{
  "head_dim": 64,
  "rope_theta": 7900.0,
  "optimizer": "muon_variant"
}
MLP neurons of a small language model. Each row is named by its layer, matrix (gate and up: input weights; down: output weights) and neuron, and shows model dimensions 112-239. Each number is 500 + 40 x the weight over its row's rms, rounded and kept within 0 to 999. Numbers have three digits each. A neuron's up and down rows have the sign that makes its largest values positive.
After each neuron's rows, "fires before" lists the tokens most often just after its 100 highest values on Wikipedia text that the model never trained on; "fires after" lists the tokens most often just before its 100 highest values on Wikipedia text that the model never trained on. A number after a token or word is its count.

L7.gate834:525561410483573443471640461524530534465484486419472510474527496541428551410563493541507494501413550565488449555527473493454513453476509426495562522496474462545532535531526478509497414528488517529522554461464423518479526484571420479472436479494458493482534498499538533577516445441519447510456542440503518521516503472480551536484471516525479560526429431521527536499500449492521457433458
L7.up834:496545448432560536514488500508512548437481516510450505537432466471474557479519461518486439438478507477495483501469539533476440480512475487491582510425485566522473497490521478479526492522473477440541548481508546523470503543537488570510505449572505544517481502477486553461524535566534453526486525486514458493514455515454430463517459502448493436464534410473552496540488543555496503560570
L7.down834:466490541501503492526459531482483526515486463466482512421494494527496497532566559569597436523500430457465451484506549475541508523450499562494481501478559527522540502559526495492540483481463513431469508460528530546493534542504379457487533511583508485523541466457497539517547508559437497442480492473575498452507484468479508484544491517500482455520519550544448544480498460513500443547580
fires before: "19" 36, "18" 16, "20" 11, " |" 7, " " 5
fires after: " in" 16, " In" 14, "|" 9, "In" 7, ")" 5, "1" 4

L5.gate1115:528433455497521537558527463507477524457437419556469493538463416505527460469494438473525459512493473449500529452548526458466513523496560469541483491512519502525528461471473532482491462530486471485447472430421469495440524486525503489486462510484502442495498517501496591436424455567533524523544570452537510478512498532504487522491524598518478482441537478477472477468506504448518449535520
L5.up1115:548517518567462555556519468529497470446479456458512477432527513461538470519517480477536514580464532494524469469497537415469451450457463463546507496552439492539456472513474501543493531512466545601526438463448469456495496559513510496423501544537507438509529541480492446539521518548533548507450567535531560528537540595536513465531516457470502483469542443521463445505477512529516497516500
L5.down1115:550471500470468483458404557474605486544530517511486554523424490495540529555524478452500508473537470423552557533498513426468499414452454466465503471528477438523534488542486516422476557534529464511544517588577492484492487432521443508552435508481520536465513615563537518465478456494484499498574469541545533637452513494494500553480505388532552540495508553511580447529488475504526535560556
fires before: "|" 70, ":" 4
fires after: " " 54, "-" 5, " •" 5, "|" 4

L5.gate829:477493493454547489531443608544411478451554552534469431542480458530479488516463501507515446503500536526485504513492449540550509484481483493501469512539470507495550429445471474428501522536498508505511503462494511506558537486465444507466454495494535513476538464427500464472485453520465432456510582513481472535454463524512516488492558474549422489464471517519529455502488561514511473508402
L5.up829:508479494498527607470474506537462447486459463558483517581575538586453486564483526505511451507553446516487448497569495449513471490474495524552460427448510532514498393477483514493501555511507478516531530480464507470552521527519524507426444533453531517485536490463550463536560501483484480414511534467489458515523536506536516548534483474471402548478497460602530488514459547524541470542486
L5.down829:455472467501519469402468564467440491526493499552495504534464414458524483437492446525537428547429509518435462495501495526459519458559454440460552502502550498475545496533509491505469528459565478497558537432503457475502481525483530532475516491403522476539476482526462483539518453464472437470509528511489473514521502448474545491489455505472523480481473505483533458537531500462551592535458
fires before: " " 62, " +" 6, " −" 5, " |\n" 4, " •" 4
fires after: " " 27, "0" 8, "3" 7, " Gold" 6, " |" 6, "2" 5

L2.gate793:488459448445532403463497545493486540501457522553464545509505505442496551503549502506508468437487557517460455480512531460551531476551409481515482579430506545550423484482493546471437518532494526469481521478548509556548536439567512470524536568553557483558436515495483474467526520478487555502534419529502498556469490583515550577435537462482479510550477476483400524469483532501559483546510
L2.up793:534557551485535481502530460453476538516532489548464439496549481486492475521452510484528547534513537457545464441548433580482471613518476472471564489448486458457501477481493434495510490451458541485467479487463526461492486430466425533504478476487460514391448463537549436466514423450419517492466505499565418428553530498472484550513456459522450512561421466491526482510544490534406530528505
L2.down793:539466526494530490437474542476555473529473501523554535495422496507468608561572455592508441428452501492488556499481544431530576478494439532475466548470517512571440440423482492475477540532594450485452562493521498530534544477596517509482503537454474453502526515452441553516459600494512432556500439523497457519506488460530511485489506444443482499461559500496466547475506520504538559507480
fires before: "," 33, "." 15, " and" 8, " –" 6, " Exeter" 4, "–" 4
fires after: "19" 40, "18" 26, "20" 16, "17" 8, "16" 7

L7.gate162:548512545499495521530476472457514532461511563512527565390487561469507509475502477523482519474506474496445473474442495549543542554497497440527471497527511460446449447423515559519462513497555512530481474482461450526512510483536495398468529570449522485439507465520461562559519465475512544509566465526507461576438488479520454457509490542531509534475603504503558539501501568531483405589554
L7.up162:444525501392494533492518550421511537492486501522485478502520497486519507469535550515511520476464570475493498452538500504485581487541529490533525523540510516529466557523508623428500522521510502529488490511528488428452496486493554452429460526505519512472434475477459527452488488518511449464475468535538560494535476549476562544489500429480535454454536459513457520460535539544556526474563
L7.down162:470521522498489425511492549517531404484451488539508483531463504529490509432526425533466501542446499468530477465481504497468472489492454524584524527455471529476470487496492578597502506532553499474455472498578470466505511583513465526558501471580459421593496567564483483477529522505450519475450475536504503480504534500540472536501570487371475507513490531475513429534518519493507485573459
fires before: "," 66, " |" 6, " the" 5
fires after: "19" 41, "20" 39, "18" 12

L7.gate805:541506444540527473560562549522476548547490530550480528500441465532544433540512497515531566442506516512444492494561551492449525449560534547494497476518498453469525519524583501505464536555534487516534496490456513428485588581518574454473514537597543555489489508479512427507514487527558486530492422486481491447391463500522478498448504556503480480494508495562508527518454468451469441511548
L7.up805:592459485503559469582556479475535606518487519522457484516485546527490420530462474511497489451506507467458454496444518531477482477547503509443480522478458525499445522458536532491447539441510448433449491501531432459579469468544514536463496516511479534596572515509568469498565546526500540522428437537458458502463530501556502554473516517520519532454467532502525518498526471562521394514501
L7.down805:457494496474509366510482466481476578545476518509434442401490501499585465438460436451512469534489536511433514522424513449447537498439484460449451473507568437495534494473469511502430485429511436509401493484527458472547478542514516454484444511436464486498490491544490515456522502574544491535478482488485534427448469478580457488479502459578513572457512499426599553443516505510519490462473
fires before: " " 38, "," 29, "–" 8, "6" 4
fires after: " " 35, "–" 6, "8" 5, " one" 5, " |" 5, "3" 4

L6.gate342:505475506518471463579517484566546494507496466542481514516498448484456553492427457483503518497554448504511556540488460546501433452602495493445559538500514460440580571438540565493524497471451523520536485496567510532546497493478499508497483533494499505555465475460567521571477446463533487524512519552519558478498506495493510559461472561528505435506529449540522561554558479513591529522511
L6.up342:518472506436447450505548477516561437429509471492589554528505482535468498543493452486463473422514546554535468513500496476564474573534473493421503482479529449439549456493535529522485472551474442479532461428565479467528506567523492483468515483485559476548497488445528541481476493483592479443567487553499498509468505486469430452454444505568501510434569520581512574502485486456522504466494
L6.down342:545484493462494551462472483499517520544439536541519472472465495525524584401525510568511487447513510506554441445493499457540506505431589453555482486447485490517522474511541455467468515440485524482486538462526562467559496526488536473457484517491478558533523515481546542518495418488469569467461505533539492505534449497477464495456455492518506531536478575506543514514583546526479511494478
fires before: " |" 54, ":" 13
fires after: " |" 34, "|" 29, "-" 15, " formal" 4

L2.gate137:546548567518438473563509585466471426540523503491517429430547471497571459573458595473485489483432480442484468443538576468442480480527481504469552504585477517508571439595490506495447537487515456504543518480490528464456528484487471516488467473519461548502503524503491472529507555459504511449486489487523494551490447456519450507476504553514494608521501518492531470484477509443481414490516
L2.up137:545491507538427523556485445499522486515496562554556451471479479498528428573500586505508532522470452525462512471444461463456480484511483425538462445503534506477526515653509538421435537459530475502548527513473548471480496502546465497523441466476478516515441416477436452517536499487515566438425510575488500511478541498508504576527474566520498651558517489530553472526470511532413488517480
L2.down137:462552543527510508438479417464489528550502490527539448497467446500522450536506506466511469535434496473451509450494485533462407520511441440510484540421488483446523532542471527525500497451528494596554518535475463509522615484538473537452419528497498485503455512555515432510531489507542521493425460556538507547483461509457503497459516535488505541547477583507505530537442478487439446531480
fires before: " |" 21, ";" 14, "0" 11, "–" 6, " August" 6, "," 5
fires after: " " 93, " |" 7

L7.gate985:483421516543392531468610543539441443517589435499455448504538504506464485477501538485497534497565481517517506570483489538571523463476505500499546423539505499512491498418472432502505464535512478518536465482489535523537502494507479517495478512516480503495526534505544512520493529505553438477525474517518493528463575502502535500356507518530494513509560470478503518443476487499479500496476
L7.up985:514508567498468566419531516502493491467498456507498518530374521413541479540527474458487476531474509499497452493472502520503513530552567543515566541436499480432525464423521467511511530537571469465466570501548525479485570529570466525480489537513429479482465488467477477533515517479557498449563442483541512495459551487442438526429518518488461505459502526571465529491531441510489411533622
L7.down985:511525467581410542458483561491447525425524474545438471492479530526509490443404505540509481513510535479534387546531495547501438555452552478541540544429479473471538503480480485473457534481511509507478466460422467478512436502496531443510486509505538497476506489526566505547519547481525455478547577461515421533489447534500402461528508560540529539496582459519520489525566444488448533377506
fires before: " |" 43, ":" 11, "." 10, " |\n" 7
fires after: "|" 30, " |" 26, "-" 5

L2.gate916:516492478516463541549566563483461446484508590517553447534521570502424498570466537568459492446572515469534548467528555491527484542505501486524522539569449498465463489521554476462489479539505419437472564467478459480478539508520535463502500484521528499508480463399473464523498529480547590518396533506483531527505457481552452512579471480501436552497478512513538438478434491530517531463475
L2.up916:535529456493448502555506485518491428515506509473510438546482509510469518564504545548462533388527502554466469470475552460514448470488518501432463545568431523466481479489522462443438511537467487411516552408511458557507536479532525490566482474510462484488472528437466441531497562460521516595449520506494471525526511550513465457544525536490539567502522483565513480480433431488556513484474
L2.down916:475468501518470439399415441552500541521463465524542565514474475485479531442469460436423500506480475509545486589481426550468433485440502519520569496454536498488532455551420487469475473414547605515511387453527508506567513499509499505489500539463505488487515450571513582445498498524546479489441563509449542534486575517530447472440543585499505533448484491498485548549513562510473451521441
fires before: ";" 30, " |" 12, "–" 11, "0" 9, " as" 4
fires after: " " 45, " |" 12, "2" 5

L5.gate1273:584450451526494505523493564484496505513450555468510519557509550539504491471537528524518489484553590475421492551457470462475525451459521531555472493467568518570448512488469530462452501465470467518504497498537518540525534488516466455503481492545416561490511453505547506512476573457527520485489463486556556480487572452526411570569525530556494585454464427550567614489457559474492499450557
L5.up1273:502501512522456477533550478512485455522466468484508496498425477471446488456558574452536514482537471488495494576492431429491525507564521474566578537508530555524443564535585480469509517494452448521511483481589469486577527469552507554511546483577408522466535431492518474428500512422477480498478436488518519439499583472537445558568477434494561562441494480532468605515493557505477487519507
L5.down1273:465516546499506500476474450529460504423495538520516486464494488504533496518632473399481445497442423435462543546529494474481550507509532535463555533516506450491457427550530416556496521563476491591564532479571456463510465474537457558483490504448483501541532477489459455515456427458481524516531481543516444439458466515511534458503501460486545509564469545496474538516559510491467510551477
fires before: " " 38, "SA" 11, "2" 8, "1" 5
fires after: " |" 42, ")\n" 21, "\n" 14, ";" 9, "2" 4

L2.gate886:527479491449520489539380476557482537549552569521490560552474514509527468508504518525474507505582551547477458489443472504527492488519472543555483444481548562572485490499555479494516565512511498492468526521473477424497477482532519470498506542452521487457436504451513452457458469463416516513481437575456556460509567494440546503525501527452501513437381477457539487517487463574478452502402
L2.up886:519459480493485464470460545469473499538490515472481510538504437481520499486521493486493446486551574501518473499480466498439535425573499552550508513567552580519500514468558449532476469509536467502479456477516505488491486541521501439439505452466490481473445501533456511447521469503531473520509538493415594404540574513509534504543532492523507503485459425498533495469447524548483456569497
L2.down886:527498421531446482525516526481496506493481490461494539482540496555542507480542506501509509508479592474502441478505451508499505467484435498512494451513526529555526506445548469514470403505459482444518520453507463475480497517503487455469517475446516485553404485541491429412469475490473478489561477530472546411543549473479550506495486487470467522481480415540488593465513465564530453580522
fires before: "19" 27, "20" 21, "18" 13, "22" 4
fires after: " " 41, "," 31, " May" 5, " June" 4, " July" 4

L6.gate93:535451467492458515510557558513582471480432451458531448527474488519494528446445647563478568509490530535472548482498503518452492457532487434521409539467448481479540458500420503466458456492493479509456567509477563537538490505530500504525502590533557539483520474492439481522528523429464494459466445431435498433455526504579483475546508523495467517446516488505518538498557502490419520429453
L6.up93:545459473511447489481574489460518513525459452544545504524532474474488429477427470549424510491550474564500494465554570451480442440479539469585461553504533527442505509557442481513501549458465488505471469485473488483470539446493492433496460501529499540514490513565490554450455602538461522470506476502503525475496522521615491462572540534460542526503458468514532488483544542507512407474566
L6.down93:542430410526439511496506422583482518548479535448464478513516556523504569498527435511472502484597551449434568535468475523505556449509569478518501496480476518567461435527538534498601491425527500515545508459577512506527541498474482498499583549519525516480478463512461551575452519485526456547509513528545571467567492546536463587468529504574539525530470436561440422533529419455522491490453
fires before: "1" 18, "0" 17, "2" 12, "3" 7, "4" 4
fires after: " |" 36, "3" 8, " –" 7, " as" 6, "2" 5, "6" 5

L6.gate924:461538461447481458526450506475463491546542504547533532514510491467519525476499535546403455519532521522600447504464510476456567478520490550477495581539532492476559501491509507504531471538475446559522509502543470496532427485495536522504459554465532500520509456576526460552508461520465475517554456484454507509491492513537516518473543516467427565508413436452439437500491573563536478524470
L6.up924:532566504493496446528460558555449487499414485454519522478563448552590457445545506568529476529506524537515491456497499511479510462523497451503520599477530478551514434579517500542497480499484483514440470546482492500502476470456474462436532480532490449431446489503485489528402439436477455529553549518496474483505542473474513533447526498457497466437482401523516447528508452542503560561525
L6.down924:488495553463477519540580501400459466434466507465565570473527545480511492518554478487467479534561527543519493486560487486491500485478488504501502444515479484521490462522568486483513457563481486497514444444459530501472461476467554417477517551507510522588474516503546443479478458529518478503438507554514463460522508522545519431477414479455543495526481446493455558507560510506492558539515
fires before: "19" 50, "20" 33, "18" 7, "17" 6
fires after: "," 40, " February" 10, " January" 8, " June" 7, " May" 5, " of" 5

L5.gate345:539382558527561463459481529508433604491499500499516542493508494433435528548463496517459487438500475560457450480529470522500535434512486509439556487474492505515476442436508558501467519511503471511457457515471466536510438490519440430396490492519548463501420525492474502514538525487497483561506520458555509465482446447540460571549486510532465479451426501555526514494504391455472492516490
L5.up345:525513504524556484477440479518476547445506513530434536468577510520504506536478594513497466533564509487499512461459537442540495536542468457556414520552446487518537458549468402484497565469476478550477558534545516494466525541429547560544486538465519548498487486435500543517515477474484449510529448457453507496554456488527482560487513559496490471449551484447490492498541483508477449598462
L5.down345:445500486446473436489504484503522535475475519501559409491520469507526489502490538500515496542566498484523455453523376546492448564601530497507485524474473464490512463491507451480483583450463512547436547480492481462480507518491553474463431468462472521435525485454451449498580496521494505451495530521584495504577447454490535452488444452512488466505519459535518459502488523460449503497522
fires before: " a" 28, " an" 10, "19" 6, "18" 5, "94" 4
fires after: ")" 21, " is" 20, "," 11, " was" 8, "°N" 5, " " 5

L5.gate1217:484498566507478467519498511573569482532455462452495537494509556460523470494497424525509472530528480518540450454527570489544510572473501523559485503489460475441507496583509504446462455512505485436561520545516524501462498516464555495428464579519539528490390484506481508543538480445520451479432502502509512573491469455495510501428510437484506511524445435507475484539513501500481476477503
L5.up1217:523549518473462456434463503483470508497540535553542518497558500440552506409524493464506503499524473551419461483603419486458422464501539560525481518510504459523492542568492553404429475530508513548514545504473492522491392454557451472462530539487420469428441541456544470498485525466508477520478487500559591546496452486541487471526450489466463466504505513494547496478566432468488482520482
L5.down1217:527518484575444459495508491522491552520482443532490554477533478438527504523476559528489538488531511452487462546485408565467554516425490484484465497510551422464480512594510519475505487466432506532554472514547488479528525515484522503529527552510529498468442557455520503533535490521528486501483480472472499487508547476495552476422509488473509475452471457486509479465503507543501546430430
fires before: " " 26, " |" 25, ";" 7, " —;" 7, "." 4, ":" 4
fires after: " |" 27, "0" 16, " " 7, ";" 7

L7.gate46:542436487505483449523482511505520549536512518504531403473435518483483521450487440507535584456390546472512499502539527455538497539480548575522553510515529523453530474441535498484504454521479496533495482463554445498535460494528483483496525468531488495517586522480524569502441504496500463449480503450401440456522483469517525464550483531471487504502518521465521502463498468511495530530366
L7.up46:516471486516494512536501487476435493411540458453536481445489453511492562458526491528500582550532575514469515499503516506503441506443521544493495500550485473498482553446448490506507506490538545508507466434466624494512510538489466477526501494555435570522566553464585468536516510458471486523474431456478458506513449468547510564508464510535552465470533471454468453483484492508493478428534
L7.down46:535452582525496458498468580542484557543485433483515457481495565494520495501371484478425535504511520489508417595474428537518519545478467495470481530526575514533505449476490548513517519531493419510452461483480504469501481512542494527521524518539475532571522487494475555483496464515559495483533516429465492545510519448532362448518457536515482531478396503468440539514473473518491554373465
fires before: "." 36, " |" 29, "The" 4
fires after: " " 28, "\n" 24, ".\n" 4

L2.gate939:445489469547507492534505562522462477457457583487400577484477500520551440529511495494509484507560469536494520452580499525530525496464462460489526436538546506557466585519524479555481496479495535429510526499466488524472507480450539573454496450477528480507553502487515440495526508517465500512442530492464476449527591578585474517503526472502454515494445497524483509516531522430441465572415
L2.up939:514548465505489539534423552508421555503505499513556481488533554506496502500482567536485526565456502560542444534543575459484460545507469474492446519479405493535507520488483481458559463511543415590581527473490513533503507474453453474473476532497469510523518553550469511430474504420468530487505490539511483553437511469530547600469507540499499538504461476564560460454557465526469543460526
L2.down939:539511528489541518508476513502492511428511496499556500498498520495537558496533528505531455495446523487471457569514400453544439506455500490525442546508451508492499481552473495482510418485513516572474539427559490445540515516503445414473516515478459508490462568604491511440484497486523472568570406464473525556474562461579547507449516498416532524510447474487484453533531472554478520438490
fires before: " " 45, " —" 15, " |" 5, "|" 4
fires after: " " 90, " —" 4

L6.gate415:510504484469497505512534477521515573578563616468450521513483487527482589469597430501469519425481561479443399501615525534513492509536479531475500487537501508542398526502478501531452461580510450524482547496491538507480497457461532481451544485506525501505499492495432502507496483519504505498503461476478537460514502510481482529536521558589502464526468515551446466405501503477446465530553
L6.up415:500611543530480529552485480525473454444541447505403539506492464491517546485439547453407568534495474484528514473442481543573460483476492532493507526493569568502538502523435472537526434504450512517466389524510520495495515478539430498513517523571475422492548477433494559504546472529517497555399506444536547479491534496482463519526500477548563506457546550461417503512486511576540464465505
L6.down415:468494526429528410496545541468459536563470504447542540449516489453498527508621513469480419433545460516550606467541519525498510467498503547462621493538516516521499510436494464556610527462539528476441510513523522456511519480458501491490518520525562504506512545560487514442436481463491463536516491474487528409518498485481463415494529455435477540540435507452472514470513495434515507537505
fires before: "0" 26, "1" 13, " " 12, " |" 10, "00" 8, "2" 6
fires after: ";" 32, " |" 27, "0" 9, " " 7, " —;" 5

L7.gate528:472552507544464559502479503416530484519504485503513530562524460527490562443552482468488546419494511500499485577554469534485471547494465507515572500439517485571595515432487429514465472487446451431531526480449565542452521470526525536552517448524445554416477489489513509526448469511486546494439455519518516496408492500451450521495462576521527437522478525484566534493482507490484512498443
L7.up528:523505491509458568503534560487486440424454613411472425494474521436494457485497503542545477495517518493526371510509432553528502466484513496450513492485528545490442570519527512437493468466460502467485496531481455532560548492533455480516495489435509542491572455507497560605564552494481529456452488520467484537482483489389501532542579601481425496476508554504564566456534528443512443465508
L7.down528:504521432550440521422456459501489445487458586542484550458556504505525506522511496523487413436565521577457444478526530567505471551465555497448460523487478503461445444494512552522495509540495529512444480428440455425534588500482464486561531584517537553530480513473496526456507467529450423561524579490467451471537506484414495508465491521494450530489420530504510515467499458485468467447517
fires before: " |" 45, " |\n" 6, "'s" 6, "(s" 4
fires after: " |" 33, "|" 13, " The" 5, "-" 4

L6.gate581:502460490539507469510427526473503559521445491492581477538544479427552469562549523521486509508412537496487446504493411500512540520561486436488455467408558426485507578550536543480460524505542510480417452472510480446495505476462474554528563458535537552542433568448511540517519557507448518482561465460481556495521461453448463576473526534531527455555437490519564483496461533509488518505452
L6.up581:490546458496469474509493506485489433551483499474525489498479511476447412502593535464508550531514521479481513486504514522504434492543516531469504602475419509496458460500424466551446538494498481511498525462523459529562447450491478474481442478485485566478468571393514482478494505534472516504567520540478453431577511512484548456465547547429435517497426489446393478513496505473522565473501
L6.down581:476466479443491508430461542514393482451501492500496552540478484486571541572524510519549438545542537474499535561502494500528488497426497466505524532609460468494483506517533568531484461489525550504494551494526450442486486553513604442515531466486445484486518548447541526447476447525464466584501562544477445552461454477464514533510450521491487532524536523496459471483576482487479516455535
fires before: " |" 37, " |\n" 11, " the" 6, ":" 4, " a" 4
fires after: " |" 25, "|" 20, " to" 7

L6.gate809:491488441454517446448492526572457427530533519509538518454454532464531455498542482542579421511466451508447438492483499464494510472508512482434534489554537497524459544555549487446536534562511560578555441521513470415566537527505506470523501491493506559499526484487492507509521494472467495546455439485510534450494500478478555432493498539505526512485528456556488489494570449434506513479441
L6.up809:496461428462559448510487434512464481577528479610433527561514475514521576572438469436469494470532489530521504472507478449536509497517492495525531523481561521512502539484468558509506523517497501480485524484558489532532510505531525508490430557467506515518413554500552508604532514560495508594547528466535511485536490590477530503431530481516464482479504507497559499615512501502525465567521
L6.down809:481523502509511501561513492490451558401545555437531486520560476461481499477513512520471482483491494544549486491503451481495555493532586559487514524505529492465497510506518545499544493462369507503517516467533558466509534483403432525477489544510555479487482450493436503578521531430537476550440532495539509523530504497541514552467484446414445505435490439481475550558528557498506427515475
fires before: "19" 35, "20" 26, "18" 17
fires after: " to" 31, " until" 15, " and" 9, "From" 5, " " 5

L6.gate850:531449516522519521472468431445473523525437517512508507473491466527517487537520388442586540442464479506488495561458516533508508515455523476443545468486560465466514476545463486456560459506442510520460453462505516466495488479481414496537469518541540542518607504492541504476464486498511477420448516576499449532485470538454516541459491558530479494522520559481426550537484554439526484517452
L6.up850:521490517462438526505467500493495517425471529523475494501508536532571492526455496507489474551469473521501462433541455485480546502452473492444513467487496564496630482518474509472469515470553418487438491413488494406526490466524535465520590546460578584494446520517498447500558476488441513452508529472498461510461466472522474522460424514415486568503430460480444628554537450525466551494431
L6.down850:517527491471506461460565499517513526512588596509467483512503531566497451413423534522385547535515457546531476446456544474511493526494582508479502516497485439531534525508575476477503500513523471515495546460478491600515525508434459580447547459481480468468428555516510472449527482517541544514537569473486437528565518536513485595514467483450484492498442533522521460524472487490454558513554
fires before: " |" 32, "0" 13, "1" 5, " " 5
fires after: " |" 77, " —" 4

L5.gate1205:482474526418543472475458485458494497531451494493472490515498543518570511506543395495518514538476493443423428479467512502529462500465504538553401499430522508486486518461551469451519429489509474544432480475522536476532548511553502459536525443511534542467460477471548466571550429489502496568547531578553460543484474447576540566568569494516515479522468481504520547564495609493483527507507
L5.up1205:491447495517547499489507546527515498504502518454475477440509490390443498464477546551445501491486510413543485585468457483518536445533483472526486394509510515453480551560485511512517408530464536477476436603459514527513546461487606507504568490538526481449564512467451501483475503513496560594447463439510581507480507493489531555428508515577497514543447475533494438545502485546446522587459
L5.down1205:464513506477471488470486527505389516523469482479486533487487534505467493424489520514416494458473581583419512543467463525524521506467516540429501534454507501479484544501522483463546482536497504437504527506514533519501475570406471529439551525544484550514469461520532525508467453528433468446571449504555508392444561549497441458490559488499530526512501523522444453535453512468507546498478
fires before: " " 30, "0" 26, "1" 12, " —;" 5, "2" 4, "5" 4
fires after: "0" 37, ";" 28, " |" 27

L6.gate790:518494499586430541514558499476476517398509555525485479436433506509480483477460509549480434458484482477481557445502451506468440497448502512445439591451525513504436495466562468517491506504522588441424457488498521514536537438523458524499446486525515536450434442525452446506525528547465465503499541523533439419406441489475466480479553517511548488514461559503482473529522510427470542490605
L6.up790:480476505539552516494476518542531579497521488441508483551469532501427519505559477492500561449430456529447482593485487515488490514435484560498566438476470547500489463481595387472431596455503427542469546517446502512551517499479521543512488513446547458531464509524515511512579466460519436526490526476590514487510504509510483515592470539547498518478434485546583509586579448514491577466474
L6.down790:496509525497461553521497594543514498549452467504501560558454499489539571513460515479570543509453558508488464481438502525456540520478513488519465493461540500486478447455532507525540551564482441460531498462512499494513437516452566514517554520541570512551465428527487500506591501478495540533502414510513449419529514499504410456494527455481498539485437524433511487528472485480564517417550
fires before: " " 41, "1" 6, "0" 5, "10" 4, "2" 4
fires after: " |" 31, " in" 20, "|" 5, " on" 5

L5.gate56:488519497485549529485597478483495496513487589520458511424459501551429484480466471500425531502493563481466494495436497496558484454457517507515465495569402497543512598487538477486512444471566494534490511513526545450435554584493500545421560487493509534492553584488469457447510515486528498455422561496489506502482478521497510530400511549473513516463509545493525487537517492508506471511518
L5.up56:456493506499507514491642543417461515488542566536486488451501497474435494501504425526408526461492487504492448496527486572532452440486589536478469506584450490487525521450492463493550437512482529512486475542482511505465471616479510455529514517457530495440574576463434417471535491479498495443491536507531451487456461494507533485457491506467561529460563528470566464475538508507480473509523
L5.down56:483459460461551587434548496535492458456473560504477526487445541527538492423503559534532586560464467448559498464545465551494477426444514518484553396535441520477486501555549516486539438470550480514484431514478538525445463507533478561515495477384564505485576541505421430455557459425469525476503548453536460516468436470522447548475481472486527453463477503441556460530506495518480565559474
fires before: ":" 54, " |" 11
fires after: "-" 41, "|" 14, " Succeeded" 4

L6.gate580:511549455534468473508543510539503533559568563436439464511504519552510499534530478534530378467485532504506403456467573446483519546527487453404500529499531462555470518504504472497581441447542465492519578504509483529471493570487505515511485500549482503524475505468488558463415449536481392480513451429556552496467516517436526501442497443532505470459505433459608542469519512550515446428453
L6.up580:548471540501466476511521480549488466490479547526552491584431529518482490495520548479552457575495428602506423527471475480495516515475566507462603447495503536508511533500486524453522465502595492458504505496534460480535501494477510488459457453484517500490526462538568453477470481503509481518460431479499411542500492503443513480488508523506427461507543427533538447476518553546517546527575
L6.down580:538520570518538521498489481551555559498566541470504505550497509488452540397619480581568436480569541470502426478445518477515489464486453470385504450438500476517449534522525504485490485515561503470500487492511483509593501537550485519469486498557530488438449472506440511531474443544480377450496469525475566486494440520426529516529450468490414503499517460487454450514581533510444558565510
fires before: "19" 58, "18" 17, "20" 16
fires after: " in" 39, " In" 16, "In" 9, "," 6

L7.gate492:455542533558478556470542574455518530507493421512557516549501519458489478501446457533416465510476441477481455465477409485539470490541514507562487543416492464558448404540530451480386508515521535551456531477448473493528558444573544468510473430554460566503477532540510533503479424549497453548438519480436458518497470448518489531496533493512440464532474448454430466482544543488520543503508
L7.up492:493413492475493530446523508462562500461484490490513469499488468483480586512537513493521493505552461541492470534431526530477565489559462520496406558534547509520544465516529467551511512508473496526514585533468530473478520483511440505536478500490444441421506455510507517509534496487443431520503535503448468532544538515508476448459556443488426538526587452504430527520471479527567567501498
L7.down492:420518472510489481447452536477496502467561452546495545546480508500514477434519492560526489532478464554473519470522516440480490493511485503455506548557525540544455486468555478456523448451518457512543551418425461537474515561428519496572544589514430439507505496511484536482499473543452447548531556464545550561525566446564472528462655468543486467490595526465449470570456537537548508542459
fires before: " " 59, " −" 4
fires after: "0" 35, "1" 12, " |" 7, "2" 6, "8" 4

L5.gate295:508586457516454507535516472522472498462519483449498449494507559531506530512505475489387487532485414522487480427502486536494437534480511505439482535439543485512501518511473494454432526542413488529522537566575476553463475477446536468519466533493477511461563507450440480494489509512539446489463577502461445514475431548567512511504501526545500426478449484466552471465481489393500541460425
L5.up295:507497523487466524446494489452534484547462486461526457504443544513552551523435501574455508500574463507494462514496504570534495485489510480515504467446499518527512556490455392472552527586495495497461409531494518498496571477502524523493510529560516526503480485443476425532515510575495453462507533438507480534505460462546487453517531552439508535499478500457455496491494508409423543430488
L5.down295:472520562601457454467590483510469497524509471437527504565543479471476495493525569476461511462442523521482480442466567487461454499555466498568492486575465493501504464547575553545416492468501474482520525469520473513483482465513569469511486379485499516459496551572577535451448474466463489501454533588512478501422487519442478478485492460472486391479523533510564473563485504504498429512605
fires before: "0" 22, " |" 16, "3" 13, "1" 9, "2" 9
fires after: " |" 44, ";" 23, "1" 5